Weights of a small GPT-style language model, trained from scratch on English Wikipedia.
Training: a variant of Muon for these matrices, 361M tokens, 11011 steps.
MLP neurons of a small language model. Each row is named by its layer, matrix (down: output weights) and neuron, and shows model dimensions 64-159. Each number is 128 + 24 x the weight over its row's rms, rounded and kept within 0 to 255. Numbers have three digits each.
A block is one neuron, or neurons of one layer that tend to fire together. After each block is what it responds to, as a language model described it from the Wikipedia text at the highest values.

L6.down141:139167145135119087127116134129179139108096133128109158124098171123102147150130154155157117141104145122123146107137145129140076118133156093111095152180107143122082138170095130145161159108164146103126153133110157118133115129157147133081115133133087134113121122117102115138126115118125118116
L6.down223:128101132080092106138103114094077076165121174095126107145147126142126156133134120093124120143102119091127130120162109154127106109130152199115097168129101146160118139123126168118132097156124141127149114074169146104119110139170096175106154088136066153108132140137119166138103094063126101147
L6.down261:115143108148155127130109127136100129106128134136145149130138143149121187146127107105154117187172122103112132129157105120158148100107129088114156131120162150168101139141152142077180086080134132131107129142099111154126115113068112137148161110179114144123151104133118129148131124096160119131
L6.down286:146134101126127079126155143104111158070099129152137127138150116143103106113163127189128102106103108134169129143131131139161177140189115098134084108108156113153116147100135144166159153136122138124115111162126157080117113098176151167111105142100080157138145132118130079118143152092096141101
L6.down310:110101097102091111105136155099164150128108097095119133147162153117154137121106087132185145126078158124136084194129152142143150143142121117112164106160117097141118079104132123120157148121145090143153111127178105121142122138099120161095108083172151119127163097127161140123101097096123122128
L6.down436:156150090115155141113113104148106134103097192103142163133115151125103143089159130115134097126129102140122115139162089129094159100140174076130129115130161103151125117140166157169118112124155106101099144176126122132158140145115143162126099117163104151187140153127133073158116123142125130115
L6.down445:078122137128139152125167119123100138128148139135156133163135112153096132099136146142162111133078127146144154125128137111103145183141123112091133123103155102117105103128142135162136137158136085133114158130101132144110151103148132201083077083150123113103165141146160157121124156138150085136
L6.down489:117136175084137106089139143124138107129104147149120162156131146106104098163148087140130115158116119089150151131172135105153114107151113134138089178130103095175143142079141109126124129106109076144112124097161138161137134174093132159104114101146131129185169106141145144158142107119191133120
Spaces, slashes and score digits ending a name or entry in lists, scores, tables and coordinates, just before the next figure (Qarabağ 4 - 0, U19 /, °N 0.28).

L2.down149:123157115143168127119153134090104155111136156136094089129114102128143104127108084135123144119157090155127147126096143136152088129137090126124129126153134142139129097125111132067166151122116118129123149137133100159187142110077145129132130109145101084112160133116159149186140132150174098124
L2.down256:124175148129115114076131132126156105149116113151134119147109105125126128117142096111100184134128058118113129161145130095125123173097118107107132120112168138060191122106141069082142112151125143130122128136119108110154074181152139117112145142116185124142125110083124132122109093155139103157
L2.down550:161130102148115099129166153112119080104142129123136127157156126160154113148136104112129171133129115132086147168142141122098122090178154097095086159112152145109139139165140123142117122186114144085151109176120098123110092114152168139103152128123165091150124132202112116112172128101125115137
L2.down640:095137167157090106123121109123106122139134139136120077173150097147142134104122149117127126166125135108164129138138126163174142110119173141154153118116142139122145116100133122151134099159175163102108133156117176128140149148163135092118140128154128161149115160135114131086122132152104159159
Short subword pieces inside longer words, often the second or middle syllable, such as rum in drums, tri in distrito, ana in Canada.

L6.down31:106078144124139117121151099135095128118123144095134145127135112143140104083123121101109147104130098094107144181117113139104119138144102104121118180146127091112140153135107119120132107120104114115105174128134142157147126142131116144111072102140151102090127117110203148089138146109130192126
L6.down180:182122126128174159141143090092157134130129113114118112106084145123147170132133120118091148199160116138111094125093125151143113113106137152117093148135047158135135114121135142086144158141128160125121145127149109150141102107069134097140105157140168129151106167123130158145145086144151132120
L6.down233:096173109120092181147143147120115125095126151120142126158103171157139106136071138091153168128144114149056091133139126157112116116091111138103143082154151117129122150155104144085157153126148138131150149134129099097103157145134135133117139149171156106163122117141118081167104119111140133150
L6.down281:139148129116122112132160169137105144125087127117128129150124162140150139102137124117097132149119124162164165092120096154120118102143132128127142121145146127116131092134117112101155097117113140136117148134143121112113110117149112172146114132147087129117145125103134129135138187073135140137
L6.down338:168117131141137100127162136146145131125123117117124105141153119145114116117082133124133128118127148162143137144149112149194076096107157218090145113105116133153147138136125087126132142136120127089136146127129125067151089105141138127127133117082133151136103132108111100141085105165079150123
L6.down372:112110075100124142094121118130146152083108137118147102168127114117123138105139164113124141162119119127117151186123166151118142162126140137192114130146152142105112143124121141104103116157066118130122105101136120147107079144138150115138116129125132160118109117140146170141142159135120095166
L6.down444:134114115122106130154144149151138139086138140139160152140178120142155130173148114150155131087099163143115150154105109122133154138126113092084139106157096143146144150143091111129113120111111116127118147121130132109121132088138099111157115151142144147157100163096124139120113085135144158113
L6.down644:095129108132151102146102147081120146143072105149151157151114141144184160148128124078150127124138126114144129159111094123164113152111118034116121137099098108108104113099086117122117166120139134138108086110120094143134131108143132128129124120088125149103098133135082156130095142090110151167
The first or second sub-word piece of a word split after an initial letter or space, often just after "(", e.g. t|wo, d|ense, S|w|edish.

L5.down521:108139112129122109144118094141125134106126125131092147088148141108137109132141142145152121086149108181147123122126164102134123182101129148078132170140120181094139107121135124126184110112108126146131138127120151082158132125110154117111147109107162099117150086111111121125135167123128136159
L5.down738:103080119090126128143123161152142141134122160192105072129140106119103141138137109135084138131093156154142190146132107155136141131111113144098094117136148146118083123134103162142096089111123082109148145144180119126161107135103123165092152136105147097140119169110154158143094149179094133110
Final or late digits of four-digit years and the comma right after a year, as in "In 1961", "in 2012", "By 2007,".

L5.down371:116079125098128116163120135098095119143163119118128111150144121132130117117145124148147109134157153164112101103126124174136128128134127173156116126127144083107105099120142164124095128094164146156150099127167160158112125121093145105111107132121155105228171109130134126125166124137128099180
L5.down436:137059095136109155152113085137113114137113130150101121092128148159114126136148158146135097127087158119162127072173131138137107117119147156150157131151087158152129104123137154143114160149122154144094113076162121116116125140137146112101113149111134135146128141145117070140155116120107103108
First word-piece of a word split into pieces, usually after a space or opening bracket, e.g. qu(antum), ma(th), t(ugboat); also a bare g for grams.

L5.down24:101097072153178096137143146140140128100119163152108093165158121116145147156146102105143146114119127140119118171107097132080123122118099149189084151103152182103151134129098088099140105151149151122103110128124103095145128127133117106127153096167160159160131135092140125108100121084125128121
L5.down638:119111124108164143125100126151135124138169203145112141120165119084133134087141139148079136105132140092115158077118107137126137150132145091150115149130085188104108164118115177134130123132105121132142151145137087155101152139131127110092185169123118103157111129098144142058093153126127110111
The last digit of four-digit years, as in "In 1999" openers, date ranges, table rows and birth–death dates (e.g. 195-8, 201-9).

L2.down120:101168123186120128127151137122136093126070096154127146151093143082118144139140127117152143101138128139128167142108110097112106154118121159104146157123130155115153128114096084142154127146127069131177129140144111120111101160121152113160113119129133135093143117128146146145133126117102113126
L2.down138:178115152122143131127124156134118131143129086142102155135155147150107123149133167168171095080121117142083124104148149137158105142124153172084117113105162111136157149116074098184125097156119096106152112093117140147113169091110158125142085120127095140113085158157111140107174125143108120091
L2.down163:090149103141125109102109104131132131115087141097167187146098127132154154137140108149104132128121108162115076109123164184141147146128100148133137159142137128144181152118072078154136149134159135102174125142154111163138140114109121124124171141128129126095125131147149159152152094092172122181
L2.down270:096107109142136119102098144109110105107155150108110161108116128084107110154151129122130149163121083162152136142123171150108157148150115143153144126150133120103140090086127153180112154093132125105109148104124096106134101105156173119129081142104137113125110098077179149116143103122116162142
Country names after prepositions (Iran, India, Greece), the pronoun it or It, locative there, and occasional markdown table separator rows.

L2.down123:119118132180149087143164176133109115106192128107123147115098092121107106149129160105163125134174142138106093107111085130118166170106085104123128109154144117097123129114160100088142132141107103170123133130077113120128134146124126116123112144132154140155119126130136105125065117125146117159
L2.down176:121099149140132123079131112157117173144076141155145151135141120140130123117137197111123123184136158111108142105134104140132132140111149139135119098154119137156130159154158156111136130127090132104115131124106140144117080149173122145139143103119102092181103122101124143107126123166177144123
L2.down212:140118162139123090096148096123118157116092150120116175126144173142070129087086120101113138128147133128101155153147129133127158117159128185128103126169095117112090160116128115142148151172127179151128119156108125115129125146114180132097145145096115151104144122112141114124126143144130114124
L2.down450:119143147133152142106115126145126160135141134096124135134122105122107139091102105148147121105105125139100090099093092182137142169133119133129115107141108085139090124152152111119177148180142101174144124105157142112156118094141123127132112150153119110107164130161154110090147101127093163170
Short consonant pieces (m, t, st) split out mid-word or after an apostrophe, e.g., cal-m, g·m-ol, I'm, fine-st, rein-st-atement.

L5.down478:166097151143159123089113125091145151131125105113147146160123094122138122147160119159125118055156127133167165171153130161089133148150075131086124162100118125151145118139132101103112145139141132071097125141143136140117087163160126120131138149070145136176152139131112121116079126181123140104
L5.down686:112133089142094148125111136128146117139133118093101129129134096126142072157167108175142114128118137137159118110121137117105126132164076101153117116107146124113115132146096143076106124106110121139145192131129132134069139140146163129116139153165126070138130102116133172127161091113165133154
Final digit of long numeric strings like database IDs (DTXSID…4, OCLC, ChemSpider), years (201-2, 197-1) and table figures, with occasional word endings.

L2.down238:151106153147119133091134171150178132123130095107155099113089123096141116139087157138125102100091189110135121111134099120163113118136123080140108110119087114149139124138144143102158139172154126133104138154133114153085155160114107125139130160166172139124138098135124100107123138145101135147
L2.down649:151104116122107159103123144119139142103167096106121134146124094141128099116159119140141117122109122122117131144124097077140110139116124113145138129105119156137139143132095121090173147114075053096138141148117125156144123122096106172139153114098149115154119193068141104118105083132105120096
L2.down657:163140129101097120143150137142119129138107109090169139171138167117140139131167184145159114099116132126115141047114083121102146104117108124151123099128110113164120167118138127130143141120107133145171169151144094161075148131101137163120140127127180149178140104111145124160131115155084134127
L2.down752:149137118199118123142150098139087124107105124104137132138141185188135110088134095111131133145143098126142124096167136099098152135163130116121132123173123105157150097127139071168087123097118120160139121128159106133117114151134091151121080111130165156145163096105150131135111123110132150134
Abstract nouns for a person's life course or activity, especially life, career, death, work, often in section headings like Early life or Professional career.

L2.down41:156168142137149100109107162064091144135153131109133134128102148129123155117113146135127147153148114119145192118165085132113148117117112097170107106145130151069115147097127170118144158120138142135131157123098149131132118129120143112148202141152144126076136137148122111126135087163160128082
L2.down100:160097139141113162125092146124103130134106144103123128123127146162165141070095115137098098152066179090070160167110087121152111123176136110140125117114178162117137185106107117123088123173167131133142160121098127128161095108121114157071126173160150095126093108113120135123154157125115172114
L2.down759:111147108098124125088106145080169120166097113110134135109144085066124135179125123139163080131098087148136110131124094105091115160125080131176112079111151105147144161130142111142069107096133097158136145176108113171117123137136125145136138149123144151108147145111123134151141136147100131116
L2.down762:133130193106123138125123141133093129129150090125051150124135099127122117143159120137140129106108077144103152109108128163126130157088139119151111121138117145095128085092146141152156142171148103147102155145084117125091149123109124154121094165091134198168143106150135108100187107101148129127
Newlines ending a key: value field in infobox-style lists, before the next "- Label:" line, e.g. after Class: C2, Length: 103:38; rarely hyphens or mid-name tokens.

L2.down186:094145128111159139088115151117160126113110114121108133118125111127119155074158113140104093156095108170141150179114120133170134133139120077131101138124134139112118114148173125110166143120126166127133133104147153177136104123116123101108107157176160123135171169142152116103154150093131088124
L2.down366:122142151156060145121145119076103104102154149085082143127118119105140114112123146112120117104124112116105128132126131129116100175062143094094139163148128114130137114119128151131131166111111123130106132155139160100121146109158100103160173179122147163129127131113125151139081153163140158132
L2.down512:132105207111139099137126147124127129158116168153130135117138074132136119133143102146052143146111109164125119155146145111142110106143125104140110132115120136142111133190122110102144109083132164127179112115144129126149087094106111136112096115122073099173145140132123119120171139106110087161
L2.down548:131088166085135119112121141105154132118141120132113127101166085098098134085124129163096149164133112195126141135117150109162091140148151113146113141168130085166128145163126151119171127146109081131124134101115128101133131119108097152120144142155110114155127142159115104093135142079115110177
Fires on "Career" in Wikipedia section headers and stat lines, and on leading digits in sports statistics table cells, such as 17 and 12.4; weaker on "during".

L5.down349:075154198149150118098141119126146108143148125116152126126097124120130117167177110116140151153179164100106175131126133109103113119165133110140132105180111104125157112131121109130090121099149149132128102120079102134127125163159105089155104151133140095105162123149154122080112121115113091096
L5.down365:163186142100080187120122143097139152160119099114142089149122128151160151113145170111117133102093113113106169124157117128083059156095140157131136118105117110125111141135128126119137133145120149160141102148087127113124077124127093153126114131136140124127102143146166139077134145121139158117
A bare space or first word fragment right after a or an, the, or a modifier, before a noun or number, e.g. "a writ", "American elm", "1 - 0".

L6.down163:118105161105096150139137167114139103172104129130175141092112134143140137157127178171136121099110133121151128156149111128143124147131180069129099097093129132140176141140119111074175159127153151127115136122120145093067132115105139139147188135116140185137126119136094158125112115134132134124
L6.down189:155115106119131121099093111123134133104155107126123109124156125103132150105114119175165115168097124102155144135140119099128157134114132207134114129140159126110129131135151087137115145111149113166140158097160119153103124139162147135110215120160137070107119134150148110115155119131134132085
L6.down203:150137126144174117112097148102074104147161107140165135101089146118168131114160155153133163120140150135129121128099130081088166175156123080145138132138118102149170160097167120155137116074126120102119100146106130114121155129118127110131153105131114140112114136132168143104144116134123114126
L6.down215:113125069093131101101117131078121145125166143123088141157087138114127125130129160160145142126125114093087137144119132136117100085149124097112148114122128118093107158094138126152154093109138131156105125072118092119139166135146099143122139160123103120108087095119114128143122135178123085129
L6.down252:129111145137157155118133162160112100088149077162098163130137139113148140128151123125108157169112115124148120145124121108123122093132119144140124147142152110092115139159153148156155064159105118122126181085120147139169115129145185111092120147123128177132132131109125134127124092115160134089
L6.down291:111079125113159130115169142145147136106088102158105128135126070129153121133128150109126160095125124116137167147135094112096151165156108160116130163150152147102119126122070117117160126126052132144129154112155134127132132134140104145110096124151080115115139133147120172063120172147142111183
L6.down417:090133110102155137124136141135127151131132072116155131112130138114189139155166152108132137136127138180104150112146108099169136132097110080138112119109151135155132109126127116109170105123110083148122148121142113115168143129080112134181141094112148181122133097123103160115141163129141136128
L6.down598:124134161138113146115124102129087093120115114084151150117126146124120124150110138157124137155171120169145132060146130136139082131128112102164126125101139114101154118142097161080156155107192154148125161122129106108124100102126107130136136108156104079129114127166129121144146144088161142109
Final digit of a four-digit year in running text, usually after in, since or from, as in 1930, since 1998, the late 1990s.

L6.down32:166116163131193133126119125119118129098143099132122096104135129138134095161175125127129116147119079128164120132119120112125133107107147121132072094089155110195145115124147089190119098141134107133132053141158094129095118133102131109085156097150161141138150140159144141163152110125093101130
L6.down46:115104115067139139120124132111124116123157098062135149158156133124139175112131216114153140154110120087135145130144125120143121128134115147126121132121111142174133125165155110135113145148080170106121151109116124144109094129080138111125138131087127156113118160163113133137114098154103091106
L6.down157:134106143143137125107131130131149130100135157099069136138122133097085153134114158167159135123133128118130135114088099142097131152159099070080081120142174133139128125094128102155157126118099120147146155097111119111118164157141123125096164102121147134147140136136124133054126165093125157088
L6.down174:146140141122043110118102080114126128064116131115177159133148146147149130139140114143122152093101130130126140127104132145134125137097134072136079137083139130120120119105143147162120142139078135116112118123107127140155123116129136047094106136151144143115141142158148158151122125135134152153
L6.down263:112131101138129105122106127119121149137125127107102095110132115130131143167119163152146085107117124165123134134134146083131122180099118170154125113083173124149092138141130079142126107114108121114133112162101109183117129102116135097138125090068109136157131128140135117139131122121117147138
L6.down599:158148138168096099133121141148119085095148113157153135129091108124113108147128164149081094144172154144120138074128160100143172078119128150112145119124116119129136142135198114144123143143142100109080139131103174078135137173149143162130126152116147101113114174097107139158133134178145136140
L6.down619:112116107153186095149126129134096168097118145128136136185111136097122129136150103145170153118128100084099200164106133135112149142151164165118093134127136077103084146089110094122147118107123109091172120151115126129118145106161143128118131155124116109120116139113176184095125155129162120112
L6.down722:110122162106134096077162136176122138143119139096092135111126107131152133151123136126134133130117110123113136087144099158131089117118095165105121121122119145145090195140133135108103146161099125139119182102156164120107129173081103153109168140152152125099140134176165144078115133154096125094
Fires on the last or third digit of four-digit years, like 201|8, 19|9|0s, 202|6, in sports careers, dates and election tables; weakly on other multi-digit numbers.

L6.down116:160148140107125164124127162126128115148136102130073109134173111156144131112122124113151078135152140165134129083122096135119085117120130080149173143143111152138131119137137103134143174136122094138157115119144147137157122166101133092161125109137131140145110127145147103122124092113109160147
L6.down155:054122125119139122080147104129149130127126137143103144124147105172089116151174154109176103104128101114083137123164134129110109139096120089141157139181106149099117146110115143120126130113092092140113131134163109121163156115128142111164117130113114135152111114133100128163137130075159131103
L6.down482:110159093121102114150150096199166099152100120160156150123130151173133110131137143140129112131143147127115116154081143096132096147153094217137150151112118141160145147125106145137114128116127088090121158127189109118132135165136112102142130076158159154122121138117104121150132095151127137173
L6.down547:120096130092114137120141124102118159121111120099180139131097127122174121086128154098147120097111085112152135142086193145155155131073111125114112164138113136150121149130157085110116160130137108109187122121114115137134124138132119139120116074103114148165126115132169119134109108109164111132
L6.down699:135120144145124113144135129159129126136119078123132164094126135124109141109133130148141129087123118172151126178164158129127159151135158048113172123130140098140133155089120112165153110133103117144109128141124110133098077083111114116146131097113132148141113121095110127155107137135192136105
L6.down735:124081159141116176146106128110114106185124134117125104131125138069135138156123082077170117152148136121129134144108123154155133128115136102115107175166146140137107119107171119140129132165117124082143135081109154117158175141138169140110112092154126112142127089183130143145123119137104138155
L6.down739:156098116136159127122147158149150099100129141150146177156099105104123141151171113114123141132082152168136134122118120149151153179141130162143134116118114137138118113123107126128109101139163104115096173121097094151128138065113116113105145106132157145140092130098122076168126148107093116120
L6.down756:154119107116140101126125170118125183130156115144158132127092125139159169087150115092141133094112154122160110191126135119131125123115099089122132121101153102097140131128124102138079104122137118133077088109102164145136136123139165126104079100093107116099152128126125148143160128095131139190
Pipe separators and ---| divider runs in markdown table headers and header rows (election results, sports stats), plus occasional word fragments after section headings.

L5.down148:160093144144126150108082090108116130104120148093129161129110139134152071094128110094144148104134115099139161126124121098148127171110140121163096117205189126110148134145127117134149170113110148164145145150090098136097130130168141119117126129152107143099148142122099112127108111145151136117
L5.down198:129108225111094103128134123135114117151151154158116155110111126133136155139110141159115098128101118129158143114093144139126123134163158125133158110164138135099117185165135148100088160114103098147109140151080137132125117103125121170127089094125102153149142138169124122068164124109120119124
The first digit after an en dash in year or number ranges, mostly in tables and headings, e.g. 2004–05, 1997–1999, 18–25.

L6.down124:100140112117117100149129128133147129141171118166120140137091141159102148153149071118105111171163095128117134087152107159147106107091102096140152135144119164182115084148117113093169127108086143131129156084139171088158104136120156122174124138147093146127122128161114152103096146118125133145
L6.down234:183139123142151161132147147122155113120126087134119090115127181124103100119122131170127109163106131160171106104151103178151123095145127129130172114158106115100165156156148152130156092145123126073116123117133139138116104097134143145121120078110155160120120149113155129139164104115120112108
L6.down248:121125126150121139098154100177089125119106156104107122110119125166114168165133165105130095170140157138120107113141090163160087122100144086132166145139143165136133092129108126153145141150085167124128129123138139120096130133153089133161128136143158133110103124165124156130109151201134118116
L6.down302:169105120135086146143098109138174138128115143129105090138106140130104161136121117192128120147152134125165142153161131127092150110161103149116116100092096115125164150125092153162082115092135087107143120123122127126087106108135146124101119167123130083157126131121139165100101142142132096113
L6.down448:156167110162082112135141146120115100136128106134098103157142133144109124094106192146132095153125117133150108134117149144103145099111121131121167087184114091118140164119157181158088147133112123132145099124108097130081102155129110109149119083119125128173107160130120079154092142127108153110
L6.down492:121099175127101151146106092117145094139092122111152118130146117111147124098155126132112085154159106125130137105135167131163110111128164095142124105158091134152142111146125162100122165120153152112111146136107130167096145112142156145181133124125102109093140071164101145147098126114111120097
L6.down710:136149151117136166172113147129136091137140122131123092113159076162147127119139183119141137131136085132138113126103148117136081119130116094099137121145122125129144143150118123106118131126103125195147114111128097067119154197091099117150119101114129123135124123170130106159155128096132099120
L6.down729:097064165122140148107143146136104122165101099120130141122098149104150125120087064134136077161095159108136143127156126165138129138120101102110127119144132149100100157117137158163146133136113144094101096149137133090171128128138156158109123124090141140130131159112111154099137118125135145113
Second word-piece right after a short capitalized opening piece, mostly in names (often Japanese), e.g. Yoshihi-ro, Hi-ra-ta, Sa-to, Go-re.

L6.down2:108149106076119126115105094107111139140136143081093134124142140110092105091140110133134113145138155101126103139155116123101110092142079051110181151094105129108080130128158128144099127114171119119118145161141110108130161084159121124111130100099135126138110129141119132157150133139101168163
L6.down129:131144100107139099101084158128126154175139136085155105113178168119089149154154105119132135104132124117121156141128150119153140149152144062123208150084154131128118120085120148092127144136127137101117151089114109100147100154165133138114113097110154108125142094157129148148118126112113159149
L6.down162:142120117127109122107191121144133099113142128150137131115143140106126143133158109141104112118146142114136132091119186135139121078092122145136145119131133121135086099157101142143140162131125078125098099137150157147144159086108149181136094131114150110080135126150109159143132133172139102157
L6.down256:153148145119108128120125130179115099085100113089086198084116127102117133125088154154127126146115137141100148095157138148104111125138096134138158076141145188118162149166138119131148139099145108128130147106157137088079150115116106164152118141155148145132127168129102126125182124154128074146
L6.down429:113132116118140106123118112091142134109147140094137148139164114130111136087082122076103164095134099112112133103082107117138141101093092172177112156109115127145110128147148156090122137141111140089132127138161097102106149114096109138071163107122119148143146095143164137059127129120147139120
L6.down475:120106114128105154088110129089134147151108144107069099108108089153115170091138103120169102140113153092095156135153135096141087133118113122104156124096124131157124111134142107138135112149145132145138115148138130145101154124072137136101125127169137144115117175151169137082119083167105130107
L6.down491:113124079132100153163085123134154121154149096122151128159159157157116144126110093164122155138168120114124119084114132122143100133125124148153150099149122110163121114109136138149148134115148137126113108137105109123137113152136123128114142157144158151135076155111108147128084131137095185135
L6.down688:110119101108110123116118125147135140110121116129158129097118110152142104166165131107136131159153121135122167103138105107125179143108123114165064154162109117153182173088132143110114121100106147113124155147133147128123121143115128130128154136165179144133058139121095121113114115132126135141
First digit or word piece right after a hyphen or dash in number strings such as dates, ranges and IDs (2022-03, 1532–33, 1921-1929), plus word-starting pieces like pre-s-ervation and lo in loop.

L5.down537:155118155116129108082120111137133108085144177086139143166118135113161113084103133153148159134121104111140151150106105149117141129156139074119129112108149131139193140145114085103151145166169105085116130123107130080138130110168142128144089114103127153120149126115134072109134109125109107161
L5.down653:169158154083059096124152090152167133100144180104130172145099124108134088123114127139161149128156138102147111115130085178131106117104099109150130135162113122142139119112100104134133109120144124139115161182084096104087127130150166148127098156073117108179148142119123155097140155139140122121
Inner or final subword fragments of personal and place names, often surnames in tables and lists, e.g. Kar-pi-s, Don-ne, McLa-ugh-lin.

L2.down58:138160134087119128143086155072129177129154137115107084135165067146127122115144138161154083144132146121140158126091119145165139130151142098105121142127096127167155121136169153140143144102128157123096075129151160084132131114144120147128113138088123141166164162098145087107156104116135125107
L2.down377:123095154145133054103108139106128187122131145108114118134149145157116126149136147111132136125145142105169144131148120135145126076115121097141122107101160124102135103086098120138110122165109106125150128108134109165111103132137151160144129088118127118178125111127151160151119122145154133136
L2.down490:134119131122150083113153146132121197129159068129097134134148118130125105099120147144064122109106134152129139166113109099167174093106114107109145116121169100095120120148143115106176143153140127104111122159154135131137128125090144118137106121098125145163131136119156103137130075153146095117
L2.down660:123145142151095145150123127131112160118120125142105082106103131149128109105106146134128106088128104100143132150143113125132161131140092150088149176208132128124136179132150097095130122130153155123124129148115178123078121146080131114108103149109141136117122113150111088070135120134149127125
Short word-piece fragments inside a word, most often a lone w after a piece, e.g. Lew-andowski, Caw-sand, Nephe-w, plus lo, and, hi.